Weights of a small GPT-style language model, trained from scratch on English Wikipedia.
Architecture: RMSNorm before each block, rotary positions, no biases in attention or MLP, tied embeddings, normalized queries and keys.
Training: 479M tokens, 7452 steps.
MLP neurons of a small language model. Each row is named by its layer, matrix (gate and up: input weights; down: output weights) and neuron, and shows model dimensions 170-297. Each number is 128 + 24 x the weight over its row's rms, rounded and kept within 0 to 255. Numbers have three digits each. A neuron's up and down rows have the sign that makes its largest values positive.
After each neuron's rows is what it responds to, as a language model described it from the Wikipedia text at the highest values.

L5.gate170:114147116129143127147133149129156145123154113133135090123084110134078112157141149116099111134108097118120153122173129131138120126179129142106140093115129126116131079103083119138147117117117186114100142143155156133134128134114139121096079139122101110116146099111120118140140107107166132153121115163107172120113117141171127165123101148097153128144104108153093146147161102156115118158110
L5.up170:134144143110180134125146110112088149108109100135108128113124119103121157102110096151090141116153152120107141133118174125119132103106122110101119151118174076111129101165136112142149088115128119130166088134151141162134125142116168081085123134096193103181132160086105172143143127111103132127133094087132168128051109102105142127158079132128148142132128111124129128161137108173101096152093
L5.down170:064114108081177109149151132118126141126129106142149159170149123141139082102094153113082131131104146131121139113146136103135157078105140129139181124119186109165155126148124136160180140112138104105134133101119128145092141113117125111115159107127139137132153143104151107136135117159116149132127093097168132115142110104125086110116141189101107164139146124134124121110145120100144127135120
Responds to: Word pieces containing d (d, ad, ed, ud, id) in the middle of split names and foreign words, such as K-ad-avul, Schmi-d-t, U-ed-a.

L4.gate189:144094128134131118137093160104162132157185153154098129157152151143131142085190150126151155141151129144151125144141074125142115138104136157138127154158102119158120152132148135112129135160160146164152135153116100127125133114112146165155126171107095108115142154150095131159080116103141158126120119143090179145131138132089118095136142078121131104128166131121134120135126112154149052152170
L4.up189:136106149098095171157145094186107125097156097141194113134137147147106149110121109136124110125146125128138083122127132118160097116081104153075107129126084116138106110120168139112103115106120128114121129136110118180133093142128146133141144109160101119117092113123103165067148099125142177154139135124150074088120129126115094121131133149117171122108124150093140142046084138119158150112145
L4.down189:112150119122110149104085115084139111104161140126164165137167127120138105143153159116101103166112116119146121121163108061115090163129155115120140107139145151196110081143131101144112100112141139156122114141104127140144145180162117127143119130127130074079154115099108122137125096156167155141146155119153106141131105159152134165122151141111162113149131150110149132085072073139159126128094
Responds to: Mainly "for" or "of" naming a reason or charge (charged with fraud for, executed for, a charge of), plus vowel pieces inside names (Donohue, Mao).

L4.gate371:170109172076105175188110166115196133102109125119128165146098124128086130148149087127128130102104125159167073090155159105127141112118120147142115104129142115107116144153112138122147150133118108159127158154118099083103129150132183110139137106145162163087103123132119074107101104148098176129146136135140073161160156120130113111166092099153111129135122137108099160132136107116151125137121
L4.up371:163156127149137102161082125161122131103158060118148172118142137112119157136139126165121107135165118111092164109147135133097119076124078149138083118108127130140100104140124084093138085089114081089156096138089118159138144086111101137117113155198147136150114127145125121172172113109111157111146134152138130155147178095108142181093129185141108143130160110103133095124089161107106153078159
L4.down371:102132131182121123104109123125138127136144123125111145095151172112136136125121147113156129134123133114152115156127093135111110113116125141112145129171146149081138100103154128138125142160160137122142099129090143147113129129088092153155164129132139131150127153183147127175128118107145104128134105131181131137168140129094108126140125141067125137142150119114113127099121127115131154105150
Responds to: The preposition "of" (also Of, de) after a noun in any text, as in Duke of, one of, number of, even inside Ex-officio.

L2.gate1118:125134121152087104150143119127112111115121172132113132126120168141123070102092128173154128135142118166150123124108086160111124127141108112113077139119146132120117150098136160150137122162099083144104112101110169082091156147135122104137113165140137124116100123079079134140136052102118115146124165140118140131130087119116123141117173158109141179120147137120157153110107117112153099119156
L2.up1118:111135123141113156123135106124094152160166149127127111108158153142180122137131112124153137107115125083105119108131098115161098142144134110110131125132135096130094117119093126147102119099095150120149108127158141101137153069144169128144110122124122140100140131105136112134182148140093116141102147097095134112141113104113129147175127154128114171118104126149158172126152127109167139116133
L2.down1118:099087117125107129125150190162084115170137120157138102133108117154123138131139093121139131138150097131133155170111106120133130130137148115170123174114142093098119108099130122108146113136093137141102130144136194146108120131126153125132146111143103120129109117101139129124142134133127113151142142146115133103105090125156125161130208155148117129087118138131109142126151103096117186192147
Responds to: Fires on continuation pieces inside split words (ir-re-levant, nu-tri-ents, am-nes-ia), unit symbols like km^{2}, kW and coordinate E, and table pipes or row-ending newlines.

L4.gate1248:135085117116154130131095121141109139180116133159180163092135146167120158137105132126123118108134101096101155089121132123103160134115094138105122117122107119096113093143182146141152124149128115094143139125126132128147129153132192159168145144186125144094101083122145089122126151124077138116078102126124134101111164137103116147159193136137183103182144114129139141129123082079138079117157
L4.up1248:143140143120098111119118117140142143139083088133141131123121132173150129104158164134153129151143138092145123139133064138108125135112129171075126144129111181140148144146131138088114105119124069109086100141089122145134145156136096121113100134151094143133137100118109130142106115063137154127131126134133128089140119099105124145146120112166135102145097161093129112162133123128094136152130
L4.down1248:145156102139154121147109063125121129104098148079129130164139135121125117095119097094138134160121099149157084116094103121079053153137149141158103130129116133134121107144147113144093095146077134106105123125104134119144152143120096055117104144144113108121106130148133135159128170116108174128113140117155138118126108138121121139124135143118112130137127156128112157137110092120073147171163
Responds to: Mostly in or of right after a degree or study word in biographies, as in bachelor's degree in, Master of, Doctor of; also word-final suffixes like s and ed in headers.

L5.gate52:126120150144109102094128121126112089087091188115139122139133142112125114141104142117126131167122146137086162096134090153126124159111126129092138143146178126139113119157142144106134183106145167118131109160113105099167141132116156114162131092065156142115116124144134166115121132123166146116117130118119119161112092134064096111186139098138179135119101123098131140163153149122123135144121
L5.up52:153114129158141111085139109130129120088115137120125109135125111128115115141105111105131110080168112144123159126110114142111111178094152152117128102133180137103165152104140107116145181133100136141140094150128154110116134145150126117119129159128109161165129063154132149110140162131174125154142117107140162172103138149090131118112134124087139184117142090131161100157115154100091162173128
L5.down52:085103152103121130170108182140120142149089109129094149125135165074101117175131110109108122125109111136116179112111132139132175096132156109128161142094127155132123125134139130129124138131136160137104079095111158085120116151107135108133111127103165105099110124134157147148138142107156148116095131130144160156133124162127100137104166149091125119203128153122159134094122084156142177117113
Responds to: Plural suffix -s/-es or whole plural nouns after quantifiers like numerous, several, other, notable, as in oaths, works, conferences.

L2.gate435:133180125117104130145099094108142126130159113132108130105161098144123092126124133157087115133111176121123112103129099154084128126126108125169130123148153113115139154154160131095135123100143129177111144097089138134081133081157105096132125167154112126102155093135133174118097153152092116112140133170128108176164126133106126137151138115142149131162141075171103124117129136107094169103116
L2.up435:109122128143116092142142119096152128155139164107135161150151149128137140126140130109107116113129173133147161138122115129139148162138129094126149152116087106113111118095112126156157100106180102114136155129154087126153126098102140089141152139076157119105137140131129101171165125145179084123144106129122137169131124131135090146143174135122159140144130112162114133159100096125151117126128
L2.down435:069132090139124138108175164166123117085092136103155112122131136156127103125164134106138115141144130132124127111119158094124147137148169115086165087152107140132142103099102132152117111146128139119154124142149089113148136148122138103132118089083146106108125118113136119140160119123100144114126112132130177119091093124127097135119097172115083135155117169132196098130112093085110100081113
Responds to: Word-ending suffix pieces, mostly plural "s" on nouns and decades (1970s, ceilings, landmarks), plus possessive apostrophes and -ary, -ally.

L4.gate5:105110103110113106101101139146148128132154119126098085140113160170126119136159115152134122076116140129168114133137107121182116132135149133103091126159117128117151170161082139090147111130138125124138176111128130106120117130136113131120129123107154115083125115117116146113111153098113163109099138123122149108127168080206127147170141127091141075130149137112093156157138120099101144140085
L4.up5:155115124159177114130150107129132145114129113135116135098137121104147141150115153144093126101134136129150116145128079121133161116140123135153158109128134136072118121127108133095140124104124161113128114141155134181125165144113103181133117130136125173128149125137124138123143175184099123121101121127122113113104128111151145098128135093154128111124110132096126128086133119147132143144150
L4.down5:132068167126161120127096118155118125147125108120135134098094116095104101144148156099103125129173134135130164116115111114082132115148119114130150126113141187107124101123066105091196105122146155142109090133147115146087154162121129120094164142107117114140131099137168127134100121101146138066095110148181102132120173119096156110176142121124164146140118145101141135111091086110130114120165
Responds to: Verbs, often past participles, that introduce a that- or to-clause, especially after impersonal "it was/is", such as determined, believed, found, decided, estimated.

L5.gate747:137090139128113138136141150141111113142147124102132147148155087109122127113145094155128113103170111138137151159103121133141139149135109126135101114157142091132095142135147140165157107118142165130127109091097062086163142135149144157158149141138099087115124162098150076133121162115090119144129133107072131128094145172157107108141119120172121132110145162107105111122129162096116134145102
L5.up747:127101135129100121152163129103117127151108148104121066153118146128134135135118083119118130160127129144137174104148084125188136094123142136075150107064129117137112125164142147100144127127152138135069151130069141112103165119159153131082102122175138091153088156132165092137147112088123101113139109094103122129079124130109156143121102127113161155121163127105151144145111145122154115112098
L5.down747:152122154141093141142133171089102129146159101119112116106151128109142156142162110101138126108109127123139146125134144130105173129115109156144126097097116131093101086116151145119160112107137107116090115107108150108133122139142084137094131134104172137163075116092128110155145117147098170146129116109081115127140071123145159142131104128161142151132138136084140117139120154141133097154118
Responds to: Word piece right after a short foreign article or particle in names and phrases (Le destin, Van Heusen, en route, tour de force), plus digits inside coordinates and dates.

L2.gate1154:100082134141108144107133170094112108105081130136140088110111093100118105155138103104136094103119133126128150116133129110115145096133130113099104141098104123172096138211098152095127121114150144126150114125120099136138154118173132133157149140122116100172123148117058099090143136140157125101129122139149150115099085151071151133095115111141086121116162153122118131120134091168091135120137
L2.up1154:158161160155117098140065150130142120100134156103114117107166126128114138137128160121116178176125102114163094127122147127119143120140175130096121134121172087134148153157156113081152128147086139161130166117106142137093147146149150142120157140123077131111129115118122120135103082130104144155141125134139140168084114125103173090111120135147150152132151097085119066139142080151121159123143
L2.down1154:116142103097146123082092137162159119142108127099135136123159116137168138143154128152107150133134167128130157171182118127127118148162119136125134141136093078125177075134169155138122141174117153172115123154181158123100148116109118119124177137164176105127113127082155158144159139133123119160152151137146122146100134104134130132127157153146127142159093133106110149113115090122154114078105
Responds to: Final pieces completing a word split into tokens, mainly the -ed of past participles (Added, Merged, Burned) plus mid-word pieces like w-id-th and endings of surnames (Agarw-al, Raekw-on).

L2.gate1127:103117125119166148141172166120125153135147107153137124167137144127148139107127170139097116149159106133127145145152113133144130185093129119108137129161118165150144127145141135114104144132129127167109172120170146117141150112104138139125146159137146104110108132161144116146110134110120118088146101094077120120112175115151111049113133117100163163114158090148162124091112151130100132143128
L2.up1127:147121154084089168081148124107121138115143117135077139128105117117124149155143143123098132144111117164087141142142143145138103145095192111112139120137108168161093125129161129060110117139150104160136187102123143142110153103130129153125095161145121112165141122125106119152122119136140142208121113101103101125113121136158083106096135126134121175091110095131070172112116122145143116130087
L2.down1127:127112163122124142130109126099158116114109125126088097102131145080129132118136160138112144139153080129128139117103133119152136151081121121149146105110083160137082145119115125125105061126124162136129141137139106126119142100091125141127124140141150094137083120097109101130135110072148143130151097076107141123149090173082171141129148169177110154170095094142136160135118093155102125170123
Responds to: Start of the token right after a proper name or foreign word, often a bare space before a number or second word: Musa 39', Apertura 2016, Nephele subvaria.

L4.gate465:113132165141127109151110115180138108093166156143143136143147116121135104113117114109131145130125137123162150123126146089099173127108112130109105159149116143101118156152129098128114134096114140139106147073110138136172135134115167127101114176136120132100161120110139110125115113089146123108165122169095079079120149116164137149142113161137106126106129122080152119150161125110127101106154
L4.up465:147127169132118117106130116134153115145150135166138134129122153132138145147136096171107151135106127159079140156102113141133153099145153108134121107152121121121124137109120118113150105126166116179103134129108130095096134133141122132148079113159143146126151177107142150145120096141113124135126102166107102135095105126073133111131134130088117153121128130166123091096118188132090122100140
L4.down465:121152134134106122096101131092137128124117110137138115128134131119164130152121087158080103098164127105126092141105099110122152126146104154138055106104176139144098168123122140098087132153114081083128118134111124086131168133132132101085125148143112057161126141170146116152146142129122152153143128147116093131113136129115135175112118145097109139129095137167101118142137143138080136134136
Responds to: Tokens inside multi-word proper names, mainly "of" in "University of X", plus College/University, name fragments (Mi-ch-or), place commas, and "he".

L2.gate894:099134134146111147177101161108119140132110119105092142117121120118089138119135125139093148144155124168163146136109137131100108136126175099138076128103097118141132131120088122148100112139142124132129147114147165131062133087149126134126091178128136145128121100126091169110197133122113192132118144139097128137094162147112155129162147135095153091103132097118130131157088167146159110100168
L2.up894:145124136122156119137176170149151174112132105148127168128150124118102120179164177101138118098138104147159089122146122132145146134150091156141119148139100129117097097124110168113172064125104144152124133106108140147121143123099143123124113138116090124144124170143173137123116075120114123156128142101122105108148124114175080145093120164140117140132130135145143147103134131143140154098097
L2.down894:111146147120112127146139114150118140154109117144117166122138117142164115139141130130163111149130134153182121164129134134172143087166145143090155092106145166111126088119137115107138121160156147133168123166101127129121112153116118150114190117154132161111115135164083119148111116136117140113127131180131140131172105097147154086113082111113104149122138114154158117151098129152122156122089
Responds to: The word "of" after a quantity, part or action noun, as in percent of, most of, Duchy of; rarely "to" or digits.

L5.gate1148:122151107147107148095090161124164116145154119161127142109136104154160088147092115168148142110133142110147121103132152118139132102150109151155111103140155190067087126098127115098148110098155111130147134162180097120117133118169152131112121136083145155139187133125124102099132113146125153110099091151132124162148156134125163140126169139124111149146168126101102116157146103128127128143107
L5.up1148:136143141117130160112150109135125153136115129098142171134128120101139086160124128132115136148099113165131130145158096112154134107134127132132106128153157109175150118111124138060142100131114148095131165118105145147107133107146117123121128127125108132062151097079168128088148130130081109052115097112168124146126171162117164080167165092133166106138142117113116160114110097091151130125106
L5.down1148:113096174087115111133115131110089116104114140113156147137109130127136130092084088085150129143102151099123111109103090132142117117131157107136147119138110132125144120155113132092153090134159157114113117122094158116175186134120122130092145102115111141128124135119108144131122108151159140119134160178089121131095126152129150119117157158158110155134138147083168168149114148121121136140119
Responds to: Verbs and connectives that open a following clause in narrative prose, e.g. decided, agreed, announced, stated, how, whether, if, often after "it was".

L5.gate1265:096208109147141145108109114125114178114122182106154138145127159163128131119134134126131118115108118140128117149159107119139179147097148117112131070139089123156106168130132140121174138126096097101158100114096135113120169157116154153126127099125131153110111118165138125148123089131142127126129143122145149127162109152157132123107153111113107121119132158127106119117102112136143171107146
L5.up1265:108110115150154114136116104126116131083108124124138102130165130149172159131125135113104143138092141101092162099142126118116125086162167100119115150181152146125100116139132159123136115147169070146141167137128108156106138126187117128128147114147159170119144165112121093151117121105081118104108146114107109089088105114149114099128092133099106127122110151137109155135135146142157138085111
L5.down1265:090143111124141139146140125142164129098111067154133078110161084127190130128115109129137127119147116104115143084125122112118111104091152107130116144123122115160146136149091131134156158088137101152141133133133115146162164097112100109116131139144156111115134142146152149174121164114135116105132112116127116141147110109079135103125070114135132111117108131098155126098147132139118170068095
Responds to: Mainly "of" after a number or quantifier (nine of, one of, all of, each of); also digits and table pipes.

L5.gate1143:135156157124090123134093115122137118148123147192135164134125121167092155143110155082134122123179120138110100124152138073138127137153126145121117125137116132119107128152105152142145139135110171120155123128122140099149094122153120130151146173156156152120168135117112125099141187137129143130098148139098145133103086089118134115112139145156101134116128083150162131102146124130114152134084
L5.up1143:116104159176184098087124117093143121129089158140142182118170137142143063140117147145127156117122114117115107154135148133134093112167146102115116124121135127143125090128138099120090132124102102169134136120125134122155127117117176139129076149075145135087075107127142149108107155108131138147112112146134108129121152131111136111073131113131126132146150127154133119104109150112097149121121
L5.down1143:119117117191106103127157101138149122133166147128144149128143089112107121140123130169128120115118144141143151097133152183167146091126148132132143102134103118118172143101075122143092137107082135166092113154125142128114169129113181126141136142133133075117146115156118137133111115148111146146100161131112141076100141129108118143073118144117184133093117105116119134174112148136068120127118
Responds to: Mostly the preposition for after a noun or phrase (Prize for, make way for, Rolls for), plus middle pieces of longer words (pur-pos-e, ad-van-cing, ac-com-modate).

L2.gate851:130109141107147137157123152100139117122085120150075139139139142118136117093098126110144133117183135114150144105146114125079087147180149119122131164153134151083142145116142126089181093129084151125145137109149132115129137123133136156126109089097139101126156196139103177073086120096154094143109170189163110132159123141139141148100125140122090102143128133150113126121116113139149128090122
L2.up851:173119150146136134120166132092117127168125135135094135109141147148145119129147114152126162181151142105153141118092118161122116113125134146105121160135099128113147111152133120115094116115135103115167134113136138109138142117101125163146133107099142129119118130138098139150109138142156151136122132173168098112130164087095145090102107129115108158169159109132121144133173134094140123102096
L2.down851:162140090125107127109144168127127131114124132148118080119136151148138097071131157120132161145179136118105113101119130153181101103118117124122085185139094141095106124156164110161123149160107138136151205144162161120119097105113128100073137097156125099117115091146133075142068145176114110128145113130107130058115124110145099107116129143136141118184130097137121134116117144122086112138122
Responds to: Sports words in player-transaction, game-report and results-table text, e.g. signed as a free agent, traded, home run, plus team-name pieces and W/L cells.

L2.gate643:110105126162168116165161127135159139135134145118089137111093154147075163105135155160123097137099164123102120057091116133096106115144128127086118163128102140119103123112140116092106113111132119148139137099161105090144107161089161126136123168171142162150137116124116116124178123081111140150113147168158082074183084156124118113126147107131118113092171147159102108161115144176136150121129
L2.up643:127137138121139114136136124161121152119123148149153153139130102105125128120144146097124158174142149142141146171155130150139145107148141114157119135117127155110095122168162151105143106123119128154116110135155172105128102112151164121118150155113147144130153079132099132132148150078082116158086165109091134141109118063146143100118152110120128111163088164112132141136124121135117144137150
L2.down643:078111099136142111105178124118123134112118195152149149167126120144122130143123133156112138163084109140131166148113080148144120087162123178154155133139109132114140127135134124136097102127145124126154133132140162140109127126130137112097138158138120145118079139133109138111106153146133100112118107125162121124122112104151164157126143142114093123149123127103153145108098126141135125143095
Responds to: Function words or word pieces that continue a just-named title or event: "for" after award names (Rossby Medal for), "on" after released/received, "of" in "Court of Claims".

L5.gate1141:173151127135111108100100149149137146149114120107177140074106129140134128162134130118167143133095179124105149099125118127125119126119167125137119128151110112146130149100108101144114107122140158144134144112128108119102127167108136122154128079124144140169166134107134079153107097097149112157140130140145114135132109134125115129134129111112139139102133123160107113143158116109150098151096
L5.up1141:137138130141129136127107107150111135151110112138165159128103110124161089139097155129144150163153130122085174110127121125103176131097173118164086134157131094137122182091127134120088123182103161170203118124152144164107175124128146089170105110166149059125145103176127098116107136142132095141141135109122088164131159144086127142118154127137138168156108122159095144126153116108129131107132
L5.down1141:125120161164168127152150117130117152118131107145136129128110119099143166163113124108124101110117126156069136152090115104108177119111131124171153172146146152163142161131114118115112125155129182159118129124146155159166132126147134105120115137146153150134141081121138171090151125148095115124172199134177078132139113150158109146109168152108104130089140109102141122121151108077124121082126
Responds to: Unit abbreviations or words right after a number, mostly distances and areas such as km, m, foot, yard, hours; also weakly mid-word fragments like m, f.

L4.gate694:139120085121158147162139104099121129132134128148124142172116083070121167133145112094167132125121134068132101196174147095106148164134109107141139141144158107146109120160141119161143143112106145115145128156155077163138113116108135116123141146148133124144121128146077107128146097153116162164115162111138091103116157148112155107120110088126127153074121133152109118131148113135112094098083
L4.up694:140134124148107119098099127148174153139108112137136066126185072104164094168134119115135110137130139131125140114148110182128128110158134127131169144164186144119131137122110122121149106105125124137147122157135149119095149121119135131148137132135102133131102187153166129109124104092090102131104124137147166106142162125125177111152105139108151134106089118144137133122098148178159168195155
L4.down694:140135120136124142088096111126136109118108110132152071121113105128138130178138129090132183147136142139128109167097074159148161126130133121102129112119117139158143079132080146112153136105138165134136074137127135128070138107132116126168140096104118116140138161153115170111136148138112114154095149119116160129086126147116148178157124106085118117181140137099118110101132144094173136082134
Responds to: Final word piece that completes a verb split into several tokens, often after "to" or an auxiliary, such as shr-unk, repe-at, transform-ed, maneu-ver.

L4.gate656:080099138109167134113108110141094142119127102141074100128119152139167118174174141141104099119091115146142111102077102098114134117106170120144120103128114074136137131153153104154149104128116129169098105118120121121136120106134145125151128079125128144111135150124105109153129141133115115138176103142160119151105154147133108118129102146153127143113114151133123167124119091110181117119158
L4.up656:190106111135143075102154145125179109133133116106148099148106119105112071148081131148145109103131101136104104109096095170091094143130132162087135120098125148141137129109179090104116153134115116149067118128113129123124145088072109119114131101150089128127107093130126165096179137108100120168141116142076116107174076095098166079142129125137096103134132120151126121126098141125091114115104
L4.down656:136133152103148084078130146106081125135051114127191120116146133146078152137111107128138117121111089124094150122121123113149136141134150135109131096107114105136106126136113142189156131142128146122163133122140143123115130132114121101142089130146148146199104126136125147111131137143114097112182168082129125078129103128117110137102072123080141116107118099132170129075192082125117135106132
Responds to: Line breaks right after a table row's closing pipe, especially header rows like "| No. | Title | Length |" before the separator; also pipes between header cells.

L4.gate891:135145137143138136145129093121136115109075117124137168106169145141116099138124188121100154131138124170114136108141114148117106157126110141104097113115150149110156150130176098151093175139070110129124160155080122110122148122148149078120137121162104138117145101146119143078113130118128135088151156095128151154119111106115134122128145124128137138122140145114144121116150140161105163151128
L4.up891:134187134128154097130111139108157147113062133117143149158151147132134106135111147115153131145096150100086143147117131185081137141130103091118119124116112176129164065145118138135119166119101134111116122155158096127114120117127123098177121145120133152157134155102114091135137124139128128063105156105125094146085080134172136117156119182138121118148083098108098126107161144126137137127194
L4.down891:097118098186102129125118158101109129137117120134122114171119113090119145122111110114129122121150158123133143104140092165135168127117125134128093148097137117108104134104140113104100121113145114164105129141136122123108121119121085090112122130063137077147108173127143133097118109136117158145099143141121105096122096122119090143118176141140121096163133142080181111119166126132129133158145
Responds to: Plural suffixes or plural nouns ending a noun phrase, often followed by of, commas or verbs, such as plant-s, liabil-ities, sedi-ments, teams.

L2.gate826:119140106174100082112151127123129168152134099134155154192137161157114106161143108146152167147193127126154096130126127142154118116099085107161115124141129119146127123109101073134115154129145075094122145112098123136140075157101134120162110124165147149097112115080160140149152169071145122139141166119129116127104132084158109086124144127139128126148124114158112132107132109136133123150153
L2.up826:131164136118103157101103144155115084102140113129130150178122131160115125173131104143122116105135118115093137165104111078092121132134111132109121151146125109130155105124154120113100099141131141141115113140102109126120133122107094133147095100102137112100135097145166123121154135118172144139116157119123123141109081159152143120105156172153125097130148111107129143121125122162116155105171
L2.down826:132145136099128122071133114169151119138133096149135091151142108127120132139136103134125103106107167160116125132129128111082113113149151141142142136150171116126148105106142095110153145118169079160114150136088119127119109151101111123114124138150107061121145142126121116123060099133128125132107111157124139137116099116080168125147141114134079088130164096104105133105125125132133115117070
Responds to: Colons after infobox field names (Occupation:, Genre:), table-header tokens, "Best"/"of" in award or degree names, and mid-word pieces like Produ-ct.

L2.gate1238:132138125109129146160135125135142170144139121124091135135115120143140111151138156155096104122167177107137134126142157094156106131121139136122133122154140160129125143144098153107156137158112125101115134125089145125088164160157128169142117158127113110145180176111104180117143117119126138149165136147160101095120120076189121156151123127139123170123118177094134121141086097109118111124102
L2.up1238:144122138146138132077141156158087110126093145129130136169114095154149148107153141128106120102134168113143117094150148096147157157092154137136099129137141104067144137117122142120122126149117117161141185110146127125103178127152104131150121078151143122089158163121157135117111135117126170140079119156140089096115089113105160148152122136155154147105126157108088117112087166143110119127153
L2.down1238:155145165096109117178132177094144146104131108124127161080114148144145109141138141133136126120121188122114148102119144132127155136106098129111144111120154192118151119130089170095129135147132097156121183127134138149142154124160096129092156149102106168106153091141144155128077121155111115163149086150145140085130153118141139148134162114097139130137135108104167133186115093141092116119154
Responds to: Verbs of saying, thinking or estimating that introduce a following clause, e.g. make sure, estimated, hoped, knew, stated; also list-joining "and".

L4.gate765:108182121121094113129162143120100120153113129109093129111103146155105113126146167125139156138132139094143148145143144150122082136095133025135117182110115130135141105118100094102143113124138108124116137094105132089135121137116115112127105124167151124095166122140102177109091117119113093113070137168132133118110161137122141144162137167102166127143131108126135122135149108166104137081129
L4.up765:147100119087135154103104126132127137153108107167096081106130182079112122118099152143130126167112109138167149112139141127108109155144127109135114143125141106136110095123120115126116102178097141118148106108133154130117169121128107120100124063177098097157127164122104118111153115135118141123098105155102095131061142134132106110106114094141156125142112124138085134083135169134119114117132
L4.down765:125133125130162116096180110115122109137133118159134153093108138117120112132104144120125119066136123107094129127104159161115113138113093114090113130130116157146095149129105145107088116131125119173154142106120129146135082146143124119082154122134142090116147112130121104141127141109075087127104124178082097126140144139126132128112131114128110104141120156114089139089096152109149140105132
Responds to: Final word pieces completing sports team or club names, mostly the plural "s", in standings tables, results and career lists, e.g. Colonel-s, Tiger-s, Timberwol-ves, Hawkey-es, Eagle-s.